From a checkpoint of a small transformer trained on Wikipedia: 13 layers.
MLP neurons of a small language model. Each row is named by its layer, matrix (gate and up: input weights) and neuron, and shows model dimensions 0-191. Each number is 500 + 25 x the weight over its row's rms, rounded and kept within 0 to 999. Numbers have three digits each. A neuron's up and down rows have the sign that makes its largest values positive.
After each neuron's rows, "fires on" lists the tokens most often at its 100 highest values on Wikipedia text that the model never trained on.

L6.gate126:492501563484513494518471535501492479515484525472483502489516458504506496490525498543513518486517524479514515552519475444487473477492466559479488458485541493529473513471443509548470491508524504527526496470505510472503498526520503457487518469493499517500498500507464475504507552449503510466507575515493455528531499503476552494517455532505462494521465505499485488534515535467511467436534504490470513508536489534553518502470531521482530471530483483506485497497456530497498508512497544495514486479493488500490491457529484508499463550550500466493483489495499504506526520498541506490
L6.up126:485511513462484485493514494479495498488471560492477520499500464496564463550518506546519505470550494511510465555514486478481487472481445523494507512474504508526466545501466502484528490470521479533507479524525519485508557517524483474466510502483470492461498518494516494512475511500503496557564532497509464508517504508503521505520448494503494533510511466472499489502513486448512482496500484484512518531537512511530527508475477516471523471533506511513492474518469526490470546460516517477530413524538530473471493483530509521512507503532499517472482467529519477490527505506539528446
fires on: "|", " of", " in"

L3.gate403:501483519477535514535520534499463517482534550482513473454572450475502527539517524499535509499486503488530530483480489515484516488485502479504495460451444488519474479508510534479540536504491543499477526474484483489510520463515486521493525503477505505459481501504494495499511516511531520543516530508474476422476449521484521450459475515494517525522481470557484522528528482479518502537507467523486505472517519501492473525489474516510490498499470519493499537476529496479487507505533566528488503491510496493522461459484473538499529515493519513477503474485488503502527539481505471487
L3.up403:494486513476524535493498507478464531494478512448501528474480484451540513521513520537532506510495481466483509535489446531518490470468507489518445450523481494545516500479487518493497514535477499506493523507563509526486507483512495519460468544469527517511533544490483505489507508503487514561515564486486477475514485524483521505460477513488496520489491498548479516531569469503507480531502515467503478479484487476510452495541454545473496551498439493529518521464544522525509511464440508476492520454492523493515488469503511530480572491466513503497493455520468498514507534463503505492
fires on: " c", " H", " C", ".C", " V", " Jr"

L7.gate197:487503528530496486499482519455501538474478495482515499540520468497501524543446478489467505447524515471535472509486518490472438493498520488534482470506537458503462474482484500532507513470511488494503509492497517524503469457479493526483466430501497513527488467498473535514520484486491456473510532463524486503518501508517491465516522508480504478470507522517533497481453554463479484549533489495506487498524502526555533465470505520449488526478524467530483456503491488528521530485498482459536480504481480496509488514518481496504502520515504505545513463509514477511492480484511436473
L7.up197:501523551533489456449525519525517492512509478508468529495529435493498483459479503514517521459503466497486478490495499501522503495468485449518539457419489517467538514455488505522484497497470461547442507508453477512519498522508507472472538470469470512513548495477509530498465462480497527445520526489488491521488496505521518490519485482486453487505466495512482514478500486514541507451472483520452518480507512483470470482541480514487499483562447455491471463511481528522497508479525512488523460487551512491489500530531499510473525524494469498483511484496474486513472519493489523529
fires on: " in", " at", " is", " was", " were", " for"

L6.gate356:463479465533491477493498485509494522479511441505500506493531492530475471517481452522491499425489475520521487511508495503498546530463508489472548475496512464467514481494476468485475461450482492549480514511479521481547512489470469473511464541545499514491493499517514534478473483459449548457481529555496503499454533449454497489469504508523551495507449522543501540551471490481487491546526469498511530479498517480500503542470488495520501522483461531495495525516497523498469503492516466522453499456484533504518472510485503496463466517499489476493524503528498520475502488518521479510
L6.up356:497545546481496506519495512505536500480453519475478476484497499496516526513441529503487516524525459514472482481512476511441509515536450513539494478492534512565494517516518529535485516488492509482510457475505493533510526530489495519499547478474504474495452500488444495541487507497561457518551524474480478504540508535506503506515475477501509531545524501474511483543502493457536507495468500490505502541476469472518509514503503496500539471523479441551498457502505510516537487500522523510490502492491520517466497501513523505512477481516466527511453528457512543488513494461533490451
fires on: " the", ",", "2", "1", " and", " of"

L6.gate428:479516551510500519525488493489502475516516471531520508501482511479474490449488549490511520484470479518488519497538476476465532516550489511513541516524552438502497527515473492476484471500463510504518538486491476533508493526478507455471505529510489519514472515546512471505537486479533463506509492530482448511546497501471499489515495530530473439493511472498490526510532520524561461457521483532498464508523514431507524489460463476515460479525460507485517469540512503518495533537513456503506489495518492521478501481516504494471502504521481511473512499493547478522515505517537467538
L6.up428:468487496486493516495509512515512502500495469509494524537495526482521500468494563540469505438464490465557505489526512509486516495542486472508498502477570476504539494501441509471509470521494501474480517506521479530454517573482506463504448508479451532496526497556447506470480479537519462491431464553482485479544486521484497522506499496559516533478518512515485537499525486463511500487488486489511488488492500506507512506473477478484464536487501492487516480504508480501542504519507476480494494511494476493444529476484480500495510498486456537456518496500536555513478510514518502478
fires on: ",", "\",", "\"", " (", ":", " and"

L3.gate319:490485536464494488508471464554491502443555530503503524495510519509491454464552551525491478461514458498508521479514494532498495508474538499515527491485559460489496480447514524540558503479469462545485508465486533528473486557480496487482485508533469505527447468501521511519507495473550543486495495521524491506510474520511510516525532527506498441508530517533470487483503490528482508538532463478506528521498441495496557552468550468517518519485495518470510531494514513452483530477513507502472489518501489497489504490534522485520477466505467467472531508511516522518507516524501517470
L3.up319:510530495479501481523469490523503472492525511491504487541473486482516472475485548523487492514538444483479476467471490533492508498515513521512474485483544511534496481438541500503506464488474534491508463459535574503484491539502505493497506510476485505528515488515504466475496455502500489513512466486479465497526531488528473534473556499529516478507486562465471488508537511444492524520533478486512529502478489491475516562493483462513462504482505493512539481497502529463486543495500530483460502495510484502481530528511497489495487480532482480450498495498503554461487530483504477454
fires on: ","

L5.gate135:515493479507482464517510513503463487494499510491510493482447502526531499499491481511545525503536500497504494494501470486471478514500535497471542518497447531456511519491487470494493507542512497501500495580548543489502498533490534501510511527454512520506507455435487505519490545458451517545509522518492469536490502488467491463481522509507486476487494480491538488553532510528535546521507459486443481545508476506509509522519478493480436512482445505537515488562496534513514533481527507504493530547513516529472538485555494476510460513551511493540516533490513478497514498527492482523
L5.up135:505483500482479480419500487487475505467475509515501529484481506494529507507490454512502555504512530548528521486519494500498500478485511490449542489484462490508526507503467498496508508526466502565543480529507516514530473512500519506464530519491495496490511508489439519517485506491477484556484478522536456513497493507461504463492491518504488499479435472499527500540498490512540540503529500517452455510477492503547541515537493476486476482502453476503492525526479532514486488500514504484455504477507495533480494463534516489535503525546520502523507497469464488480493510516503490516
fires on: "1", " of", "0", "'s", "8"

L7.gate371:511498503533520453460488484503494513444479501537476479504526505536506488505441476477517507476478538508505514530504470481452532506491472486499517506538514488488498465485498476512528504481507462483507509475518506474488503484536492467500491510495490477506532459531519521501464485519499522514451484522507501497520494496447541519489466486501527493519490517485485511469466514468446492510479510479506520493472494503494511537493478506459523481506483436465489501513464525494508466469440508495472538543499514486513539476516523529512508526504490554531522458444485533457564491479532519492
L7.up371:474554528482471512474499470536520516499498482475456504532496503489489517529501548460522488528492500519519521532517439496494528491517515540513515496501497499515526501504547503462535514485492511512493534464530507520500450510548525504468501470492517448493511513525470548480481504523498499496499483433503492466527514470471499473494486493520518533527544488485532523495533541470484490488515489467454514520579482516498530535508502519452482471512508486552491491467467514532476476521464532477528498497501500469501482501497495482513522536478566512487510512475492476532517473533536500489
fires on: " |", "2", " (", " of", " res", ","

L6.gate185:512474483500486458525474495515508493519486485518510523474530500524470484508497497497471514496461513475489478461517500471493507503490472538474531474432526481455517456575500502505524495545502492545499514506518478495511513506477508508500473531483521500520518477533504556509484494557539457475493472515514476489533544506494487495491513448494521507489513509502492436518507520501481487538507515494504511498536501532545451493455513490490481531494484544525480523490487479534458462447519491501481516519507475505495483511523504523525479486544520491501466527491515529536533461450475489515
L6.up185:465541530519489484530522487497472527517523505520525475442479513468493499492501504488504482506466466458510494480528468540510489502509526476504518483543528507530512444521497447459540473517515489517540526501529488543492514487459473504543501485482513464516504539515540457530508479517518492532520510483523448517500546509481465511487504498538526486530541555469477496489518537508498492502469499515481503536509494515490502485494544525488459526491480545467484489506532533474551537513502504490518506508520482497511495517492547494516503536494516478489512498525493498522517538499502485457
fires on: "1", "0", "2", "6", "5"

L6.gate169:478499519520490508480514522499496454484507478520493518506490525474479483532437501496533512514536478496516528503466531508473492544456537508498505518518501473467520514518479469470543511496494511472553521511503481542470531498468469508485450487508489513534520522493500477487494483487479464498478543479508496497546496502501501492523536491531513481469523535535527536514457503514549453498503516539477523469476489511548491446518456490503495529524479483477527471513482499482526486543530505486433521500491469469498481495545507486500438451520518475484529519502482505497486532495523513498
L6.up169:466521506532510538509447517518528454519492512501516477494417530483513515518475477486502484510546461495498522460468476476499469528509495502530506507506535492487548490568521460477507514454486460462521482527513525496461490523495472482516500498517469541531565497482525476511517513522530499519461506477514461473517504505481482568498496500533524508499512520523491494511512507517522490504491515515463480488452475477508502472497519509541483480481504517522527491496470467475483494474483486479552528502522494495508542521513491488476487494508507468489490516486496469515457492481502500499
fires on: ",", " and"

L4.gate505:563517536458496498446542472541491550485533482509469532523492499488558480534469512499483464540517507471473470489510488508465546499466509510490459525519511491463489491483511528479516522524471517477497486508512504518478464451469510476447528439516510525560519450477487499490482473464512478500495460512509511505513544477531479496510474523489519473476487442445494507514508517448472481511518480491472447475536469469467496488504497539483520473500514479451533499507519480484489512555517516450525520462473483546523554503495493488512521486520502526492511472493514526504459492491450500531
L4.up505:540560490530478448502504477560501543552496487508469547512482495481479470497493533471516476526497515500493502512516551499512512496503488515475450508475523510504536504542525485503477523529506526464548547507515498493466474462499469500503522480477451518461502458442474501498489515488513498493467483531489508535498519507523511474526483508491561458501525473462473483529495527498454519481525474485457472487516471496470513512490503522532480480510467497507521484474519511441528468519476504495496511476495519503551476488509512533517487481460467543503471468544499506532494490489466476527
fires on: " |", " that", " (", " one", " or", "-p"

L4.gate619:494480466460510477510458439526463481482535548490522481538496499489496515459490498511566507561480511497452522482461545490472492537508482539491473519487471522455512507542481517459476459559501501498510525516506482487486497512479475497520536511537547497508521534516480524506534525494503492499519465504516485512467478484501454516431485529506533507480513510484515556504496482497504481533502520492470516550495504493517520530526523480483489495511477505489494489484485517527491487484493507494544496520492530539443534464528509530504467490523507521486465498507497531447508519502477533482
L4.up619:520503509496509512562495489506497535510484485517517490482522523510503509491531527456473490474480492520515451521516515508492501495468502517524541521531493518479509511503520503540493511490488498509491526466502467517522520508507501510487476497503549540533484507464473494503478529520503502513492538480517520515493480471470453501533471467504481493529479512490543508563524471501477524511497530522465501487471483468498514532507490476533485478536493482454473506520469488549475498503502482465475514487471487497457563488495502520511490493497500507557517511523466518492456509461515506491
fires on: " of", "j", "-D"

L5.gate134:478477466514538510498503498509492512474492498476539455487486488475484507509480535550511495510537520512463539500462512522515471472482454508549523489510515453467503541496501492475517463495494474464518491438504509490493472506517520497511517472512491484512496521529503515449494514508502502508520540515472526502495516467483525492535493479511513550492493482555500482496504489484498501486522479486458456499457527536514485516455533515493499472518504496458500544504456531481494488520476465485527487524509507537544565461495542464492482508548478528500492494486526537528508496515515513478
L5.up134:496524502485470512501497535457507495450508526499548484477519497490475490522499496485494484486543515511487476521526520490511504528498463491519517499493515443499525465503567489516495451474480453505495508516490481535552492497534495491496457492451526470479470497475524476528502491518502550482446490468493507490532527494499525489521495466440491524534472491487520483467508469499511536493523459517496461517508501487537506482499531451482513482486479451490532447522457518532481533489519495516504548465545510482500505479541505484520495503524540500515488490512542454470467505505511515495
fires on: ".", ":", "d", " de", "s", " De"

L6.gate265:512530485478472482478512493498491495527470482518508514479552465488456476522481447525519519546515507492470549501486499529448501547551514533495545516479501518482502477528503491525531519494514460485505497493496478535493490541498531515522511487497502481520510510483474489520493480502508488489529512473463489465532486473498498472543543479510511503447515509548508480485502509554483477527500500499541530489529529491469460468516486512521514502507510518510474481540516481486510480525513503497522495543480478502518468488519482488529433457472537490564526535490484497551516489517529513488
L6.up265:540487523485487521486552481513475481513537500484496518504521475478499492497522507502528481497505503481434487466531470501473541538496514483471547487477482504511514485475471490500533482522511497501507498499521442495490508508492494488484523450505514486494549537522504510498509484498533522483554497472519498504494507494568562478522494510546512482511520499501488505502509534483463490529496515535495489504523512505444506494506537473457496481548518505497462504543511483503519476526506461519528493523503524465504488511465493496510545498494490478530508500497479537518492518497500514501
fires on: "1", "2", "3", "9", "6", "0"

L7.gate241:493494480511518504524495517476508504498470455487554474481512519481540479504487510503511528500492519493530479495442512469507520505504462477516503523480513459477538494465491518455550458513468489492522485487499458510506509521482502487516519489522505457484504484484479498509447541478472485527515507417497484495480515458492495502535531494486504451485494491510463464463483473453473496499525473500527526475495486450518483478481500484531507517547509461536485542488518478510521504521482461493507534518495499482467508524535470479525471506520470553512541480498486515494552516465532519504
L7.up241:511538509493544491508515466511500479499519518566476513522496497516494541474515484492496458528463477476487513472536505503478499468510538481513481491458514484475457484517503520502511497479532498511506488471513492449473501487523525520476505488487494518514530457465482484499484523507487509516534514497512516542525502497514483512499443477496521478535534503528518524454541531496525510483505511541533530488506526494506510468541498492491535504514513518501538495484487511515564522502481542459510503472541522536498490524529489492483488553476516530449496493485442544525519525510523488501
fires on: " |", " (", "Inc", " re", ",", "ebsite"

L7.gate594:549548496456486493503510551509476493481483511537432510552473499495515488510493521536493488522506499489464488496528503507510498478483495484463503475528506539550475478533528490487495538461487485516508520503524496478482477522482491520504512530499512508507531471485467463499487500500479526482449478546529494489512526422523473471507540484474483490523498526468482508435533534549520522491522490541495480441522539498482519525482467518513505478498513488520526509540514495489491481452520496507515464534491492467534498494499492492495502518535503530518493542489531509523508505522504543533
L7.up594:481542473533470488490523504524502526525511497503513507491466490531516500508517506518517539481518498485484494494481447540502517489545538493520524476499494491515532519482496486497469515546443576504531500448493510491509538469488525488516532517497447506459531519466457498492541453543484497495478509519470543517533524494474526504470485520524500535514511477514467500525518522462491497459483513524498492489474518490500507545500435483483509476496543499511518511466475475481514503522472480501535485532483469431507512491513498505477489437503534513509523451497522512502511514487511494501
fires on: "s", "9", " in", "3", "2", " second"

L3.gate448:497487474533512506540454474493506482478479497552510485497565486513496483523512526521484458488523483516500512496496502534466475498482523528526514507493523516511457471517466510481571526490513459488525513540529501475465482531495465477526533513500498481497492500508502500538501445466532544430534531505534481498483539495514481510535537506512510477479495552512507462517525531515443540515498483485485527473480473474432524502522493462528500549473530540530518492479509472528531448518512476496491485488512445517492480529462454505541501496501454483500467482470519499493467490494519489531
L3.up448:508487519496527454512457521496457480499492518518495496503466532525526521459477521510506503511492493470508495479528472519442525487511531504504503481489494466514472498507534488510491520506452516532495473482513478472532528474476510493435500448505443465504511545559502466526512509509500532496510466481537507515456518521526475513515492495532520468478505528511448533533488495481491520519505467449511489507495559444515487460528502483506486488488501551432511529500526508481496562517499483484512519485501492509490481495466460490464494453553500467504513490511525472513471511476446480506
fires on: ",", "9", " later", "6", "ol", "0"

L5.gate420:544515459540490527497505539508517512502493497465494508476485463537500490507519503508489488495472517493465522515575512492538518499523517529523500510497524515531488485501484506530498475476509504487500474528497494466507561512489513553523576479512501510486467489510503538532484489493504504509511476508485500536553482509492494486495451451502501521487470475510525474520495524461526510475487519521499503528515475526538522495487514449485490501473477523525499479528451474551495474498473489501491434505542465529513473501491517475496485535504521545458499541524496523503501498498531533497
L5.up420:491518507539463522494480485528559503537482520499513490490525500518478525518509455515525480498512508543518509514531505472465503497520517523484513508463512495525484501486527537482477472483499487488542529504497494471465561471518521519523532520538510519535513471486452500522527472511476499516519520548490448516549486502503492486490506515455494528488460488543486506540529517516514467522490499480515473503544486466530500469493480442543494520478555482504496472488504487518499461428530479472520440511523479511482472499529514478464482500487473524494506510538495510534487536464522534476
fires on: "|", ":", "\":", "\n\n", ")\n\n", "ov"

L4.gate209:525499514510503470488484490539501510506514483491508462497514478491515564452514503498499486463490505536533508528531473485504497483511479510519491475498489486447522490469503479539546496506495498541487465485447494510503476531500473465527481509501531483488527490506468535477487490521480474479518511503506432457484540497473499517510502470483522491455452509512478507463489489482462489497516559509509523513497520542557537545526524442520539474484449482501483460527496534522461493465501490503511514516508500499471512543501507489507528507505517506481469486493484503477513479485467538471
L4.up209:516475553548509503477483489516546508529535472506482455477485499490430477519519511492456486497527506556521551535508523452503477505471460500544472489491499487495504491460518491515520486424476515515509478503487478481526520517487478480529459525500505525513491439516490557530514528529513478506504475498502451510484528464487496485514500451499553475513437518515460477505492485483476511466513526520496498511479474504508531493535489470497518517523453496524509500497455518492482469503465490509496475520493497490492512528483481494514487497503540515490468499509489458493475527495448493504
fires on: " |", " it", " known", " for", ",", ":"

L6.gate5:481494507462457473493544495478482498480499444512496457476517497485526516518481519482484478522496476520522507442458521463502507497488527472485453459458507487501507495512499479499475487499456473477496461508572522542508486512521556546490506503548508495515510489512526520485480439518471481485477520488541503479523517473509502510516517526485493489492504543502549492448469440511456473491484474518524481512503495495512520463508512498458491511482525508513498525454468518480472457515486498511531442513462471480526496498483501485471485505519536485445463496486501469488448490462451499494
L6.up5:471545496519490501526521486517487486504544527551505462522503465493517503523480442458523503480523547504486457485505512483501518509472469521482494490480473513468514537541521489475480502438476462512521529467502522532537504447522534541490534515487466458491520501459493501523511508482503538478555470451503489469509505517473514504471463502510478515517415477499464522469505483538512536493499500498503518493525494519519539495503497460534476466464500510505475494521496509514503525512484468475465507508494504541517510457517539499532507513486495537501502535509497493444492522504503540502
fires on: ".", ":", "5", "6"

L5.gate110:442497495523448501475475524491474535485463455517494477484478537496528492539496471505516536486517502460515437492492489536468484545537483471481504496479532476505462514510487460486503517541497483477490484441536488488527513489477468537490524479498484503513504490499500474495526500566538447508454518515480510494505497520538489531524497448458505476443486538467493499554485519484508499457508463509477487513465486486443511499524472482516529487467472486498544519460505500471501506537496491515497507563496512498511535516512498524537511435496545491496478504468520490490514491494511471468
L5.up110:531503496541519493485518540507473493481495441544456504517507534496477570509489525456487480505473470486446486485511505525483484484531447474516497533524495475517484501502489480472491461478505502445514499489530490512498514506512544470476495438492482518475504508524453510483490460483506568465540529511481499505527536511499511542518505479527486519444519511543429471541507478524482524497513502484494475477479470505462528497495488474513497481493538488450463494501558477504504518506494547522528501487530493509497541504526502521529492501497496496494506485494504452476485516483471470479
fires on: " and", ",", "-", " but", " "

L3.gate235:503539540494465451503529515539473474498498462547497508505542510522530467496513484501485525525445486456490531499556499469483507544488536490538530493561480533555493486434482486519499533476511467496543515490457499505475471510516523494487495519492486480543493481532503418471517452521498516495513536479517504475521506491495531521474526488497494526496478495499482520498489542477443515492517457531497498472481517503492505507444493512502514526497537499518521481546497492468511504515478518498511527477511474492515517502496472466493493517501518529488522466503505495487534498453480517492
L3.up235:516522499443504494540529491523483457522496517533517504518533517499491510515508492489457475531474471473515496474521525503494532531528535491513509479510529521471555483488485443546472536525508499516506501448477509504528470532499472518493529563461477480566481495483489487463508482491511497482508517474497494519494484499467476527502516511481459490503492458522451522509523517506510482510470501470478458512479471483501506481516487539524542560503554503513537443497514476470466547497483507544522510500457529485511486481481492466500461507493511549533511492499543514449527473472482510503
fires on: "s", "ans", "ant"

L6.gate61:520520492503560480494499451495506483493476542471571501565499555464508470509509523465502509523501472485516494492483489476486513478443472502485485518496502525522489490516487514458517488542490493490507521488523512506456516498533488522490473484500554536465525565495530486467511518496523466507490515481505489491490480554466518473471502539508476461510489477524520502475487502497498494557498493509506495517492475479504474502515513502512499505508494534503517490493463534578504510468497515490511519478506510486528485513479521516534542522473495504492480472479503527547438542521495476542
L6.up61:511523500520533513492515496508528478521455516486508482528468458483486527543508528504508521507559499529495500511465527507511535486478484507519515503483479447562505494523492529505499516480494468497513509525534517512503519489550488501491504461519534495442494523501486541452491473510519533478481532528493470459528531490508491506478473480523511533540506484545482488513511505505461481524497493532514497508447489490536508479487479464497492498525511542477498476436487534523532525513490490499532477492495494539522489496482539514498518479484488548437515509508477528556430524481538504489
fires on: " C", " J", " c", "c"

L4.gate423:509511500498470534501543464542531484488475453521544509485496460488527479493499526523487529468466518530485503502561455533486455502477531540504481472518467473473510520431551469475566536506493462501490492464522505490493483476464498468558532516531447483517514456508513504526545465519553512487522516507511473513558478529484521504488507493493470508466509510512508490507515516487492496516533461515510506462454510511488524476487492527515509573544526495518473472477481507451462489538513477501506481463497495492513507488481526511510494529515526520497470513527477520494485506487491489472
L4.up423:488517511506508488481500527530481462482510489526546505499532464520504489483521502540516451514444514491480528468540458489464459518490511508491490490510486547496503503521490499488476535471500573492512528518517526463532497507528496514539493512516484511499471488526540513522501513508524485513522512549468496528507503523478519527469513458518476491506532461538512474471519573530509492539517490538527489478510519571520519538478509518480445520497474504494486522518511487499507415549497490535523471482522482537511519511456519484477530510500518468515475505480498475506499499496483477495
fires on: " for", " vs", " hold", "DST"

L6.gate307:479520469458505504500471507472497487523520548501485493523515472445478496506512491507477456524504495530536529455485522478529511523501483522444475532517473494450537539537510493470505467443507535523482498500504508509546467491480455514467492511491466525468513502538489511474501530512502488571512530492498492489529476501521494487485465491499477487528501465524439512479495527497511511529467484489468536512483495486523486555502502472481502461517481497495456519468506522495513495525556478474505506539477520521491460541492488485514480476469494508532487466517521508539489465473510478485
L6.up307:477528523485496488487534507504517554487507488495475500522502469486518531529532503501499548494514502523474513528458514485514471498529503510490473504485513508470519504481503492515526488534484470544506493498425477520537533500527521519504453497471504498479465484527502524496478490518463518511450526484478469445504499477466488500511561546513463515513494440499495509503491520494492533494524481478508501545497516492484503516502487494555499510516484531456526505575467504473539486432475501534503483532504499477523521493512475488517502482505499459477498510549527485502513490513522526487
fires on: " K", " H", " D", " J", " G", "."

L5.gate221:505467510502509483486484535467473490528541541518491552500531535474471511449498504492507524507519529531519473524502449481524518442493507463525481547502512517519484527568491532511484510474539498515532490467510526502505455488495485510524481489473536519502518497493521508500506474498503476523496498534470498494527454499501474502511481517534499495484516497532511467500467443485509534497445517474512498511509499489558497513481465441519517504492530509491532446476489526523448497515503489464520491504530476507493493523474502482482571471478492536553458489505469502498488474512518496475
L5.up221:506469540545492521509515525525487529466517478525484459488479512488509472520512506503490483533502496492469499511521492508428510543481474463475525482523522510484523527488517524490499492495475480491502442447506531459538536492482485492490489463462516480503501488498485499503525455529488479477474504467547513497521475529508523484454529477464474505533497517483465500527481528481499490469518516499476507524513443464482461504470515485493534485521493476518486502530523522515492509437512468485470477523444500501537506486521417497513536489536458484498545489565537489498509541472495518474
fires on: " h", " G", " H", " Ed", "H", "em"

L7.gate455:511485555463516468518522496487508488514469473509549445544517463483471542517462498506497509476530573504469502480464496530515491501518479538500469499459503489461476459482504518478480543449518524522510517450459471462517512525495489529513482473530513482475472540511502519524493546536530532484521532504488486475486491526503468496478456508532528472522503506521470502517487547551555497497468489483449517485493498483531533513522456454525496520539507513497513517483522503519474490507495513494499485513549488523540516514517497487521517511516517467532474496477502509478542475484494535506
L7.up455:516526539530502468489522504491566487515496545536521473519492461496516545477479536526561540504494524516513506493468511491494460506468538509480504528542524509509505510507495523463539496504500526515512507495478494478459521527503537482479456536493508504479481468519501489558482490517475519473506457442491504523509475526529454475526463468526531460510508511499527474529505473493484473476524496511502522497452497501480479473489484526553490482529495494478476450542467513456488475492526444526527501459524500544498497486517471485473493518485539508480527476519487451479510521507510492540
fires on: " for", " over", ".", " until", " age"

L7.gate695:486551444536498469465529479476518499517489486487506505474467536513513479509472484447512536477491482480479502526453489514472528529495525469495521495548495490510469513519519525495508539512520518437501537482500532515488478507487488488466499483571451491500540463482467499550501535465488500524498478508478493497517468518511507557529504501514460503498493514510483459551484513458512443471525476534471532528498482502508507477486461498533506453475505488505488497469498499502543551506563477465506526523489502514491488524518487484508433499485526470452485498500490481527531507474488475492
L7.up695:510501466459468485513482485492520512499466497512473485477475554494510523510462493487485487511501521504459519494428529495493489502498552507431533525497511518485477505468497496503489544495476498509464537514515561457492521483497490494460494539500469512493533457475490491489496505537544505508528535534455468523518479488518538512534502510491507537476490503538515528517501467520503471466470484490507536489504506501490498488485462540518550493490526513517494513530525503448555542472546470510526484493459502490518521512518496554519476507465529495515518509509512501494493490483518498507
fires on: " and", " or", ",", " one"

L4.gate425:501484465477489517526502471466483478519451490485526519506484529523524527481493533545530497484500529508442510514503480496511497513474561501495526521528465491473509535513499507467556492507488486530525561534549513502506531520478515500506494490490510510495519518521511504552463522537525514526516513477518471494507505501540514483524505503527513453492525481505505537551538502502489482470506480480425517500479472495542474519500493505499508542501483474473469547438485505517495446530476473493468522529483507459459503533502478506518510549503485522529456519467516448467466504508480496493
L4.up425:502516497494494481565441511507493485491506509499471527511512500462536536478506517521511472508466502493526510528503496499501491501490505469558517503511482508490576513538465478519471536447467460508483538474516538522496526545482494498540535478489462517516509492497440491510521514505479556510513501512482480511485499507476496488560538489506541497480517485484510512516513509467520512519510470513492495510463463499546457535524517519502513493508513503498501478560519534532509563477482475486484539493510500521456547530487517493518487507471525523520516460439475490462520512525473508463
fires on: " of", " |", "h"

L5.gate368:519522537518527522463466497489484513510564494523503499510493494527531503478500516519442513469549494521476504499500473510449500516516541514534443524495529516500485534469521469459482490514520493504469488518470466496549484501438499471472453525462500449500540449483458509494513493498514525495542480503515476479485491473514497496475474506472513487565492539513500523485520458490477500512469508500512511488519505504505487532486461499514517504499517552524510492526528498509428496509501459529543496526490426475496499507486475471542477490512475507529513496465486447472535537466525485530
L5.up368:529489517502518497510477512523526508476522534471486471522485515530480495493499495507531513478525516522508514499532503467491501499521517460476483485532496488509478494499519488482530500461487577426491510458495446525523487543474504473489497505543464466469482468504497544531511492478508477484503525487491554458483512495505503450436517488503548524507488509519541534502513549497552476476480536474481480511522510532534506553501484492547543524514481482510497497525537516516507483537517476560517507473519497537527537517425551499510531522497494528534484504524520520517535457546495483503
fires on: " for", ":", " g", "j", "k"

L5.gate482:533506515500541519478512473544455473554488514510507501519472486490485538470548506555519490516498478542471485501497517477501528509479509537507508472512492453486473506487472480498514486515530520455491520485475509474542486517485446464495475493491518491492501500495496541484507491514474519520494485482492487503518513450481530489473469470483513486499452512522542541512467505505518466466501507506492517463500514505545514557510503495487549524500496453547491460476495510461455468538489489506475532509512469498505492514488561529464511495549550525464496497528483468542511485522513488476
L5.up482:544503485532475465486512468513503514506512511522532505464524462499482521470512477490516524510469524474474465511537477478512475523497506531436488471518501531490522488493487522519534490493517530467500523503509511505517487514522560483495506475529487445455516475484484488530506522502479509527530519464486477500521445537516474469481474465485505491502497495522514470499482565502509486485510550504489511505516509541537431514497530482536488531533479483497482432503464501517436454516476469495513442467515484519474495541439483512505474539468516490519501526551499539503505488485486516519
fires on: " for"

L6.gate518:536477525490480441543529492485489471481501480502502471544508496493479508530491535544486455544495486534516518500481505490501465487507495493495480462506476463442478489522488509535483511524505504496534555508488528500504433474516497500509488526499462502501467497468519540488567514474474512457519503489504456518488518472485503495474463517469496514525529516484564502515524468516480510489547472474513475543501526497519496544477516505488478455510506497499529519545490503500467524512527546524460486494545473456513484523520509517484502515469517490489496479506487497476519457444501513558
L6.up518:495491494526526468525504462499519474491527477509504524535481542527540467480556501527489513468521421512465518474494499508498504508469461463483485470516482506496456442491481482504453502505531515475519512465492500465489488469522509466490439538498459507485501488536505518484510487466522541516504466498521451497522494540499491467515478525463461534512504465453496457520554491500484516467511478508534525511506507517496535529515483445487500438510510531533503491537493517493482540476528503535492471508512502497536478503496531537487534530488497492491536502495531494499489533496482456483
fires on: " as", " of", " the", ".\n\n", ").\n\n"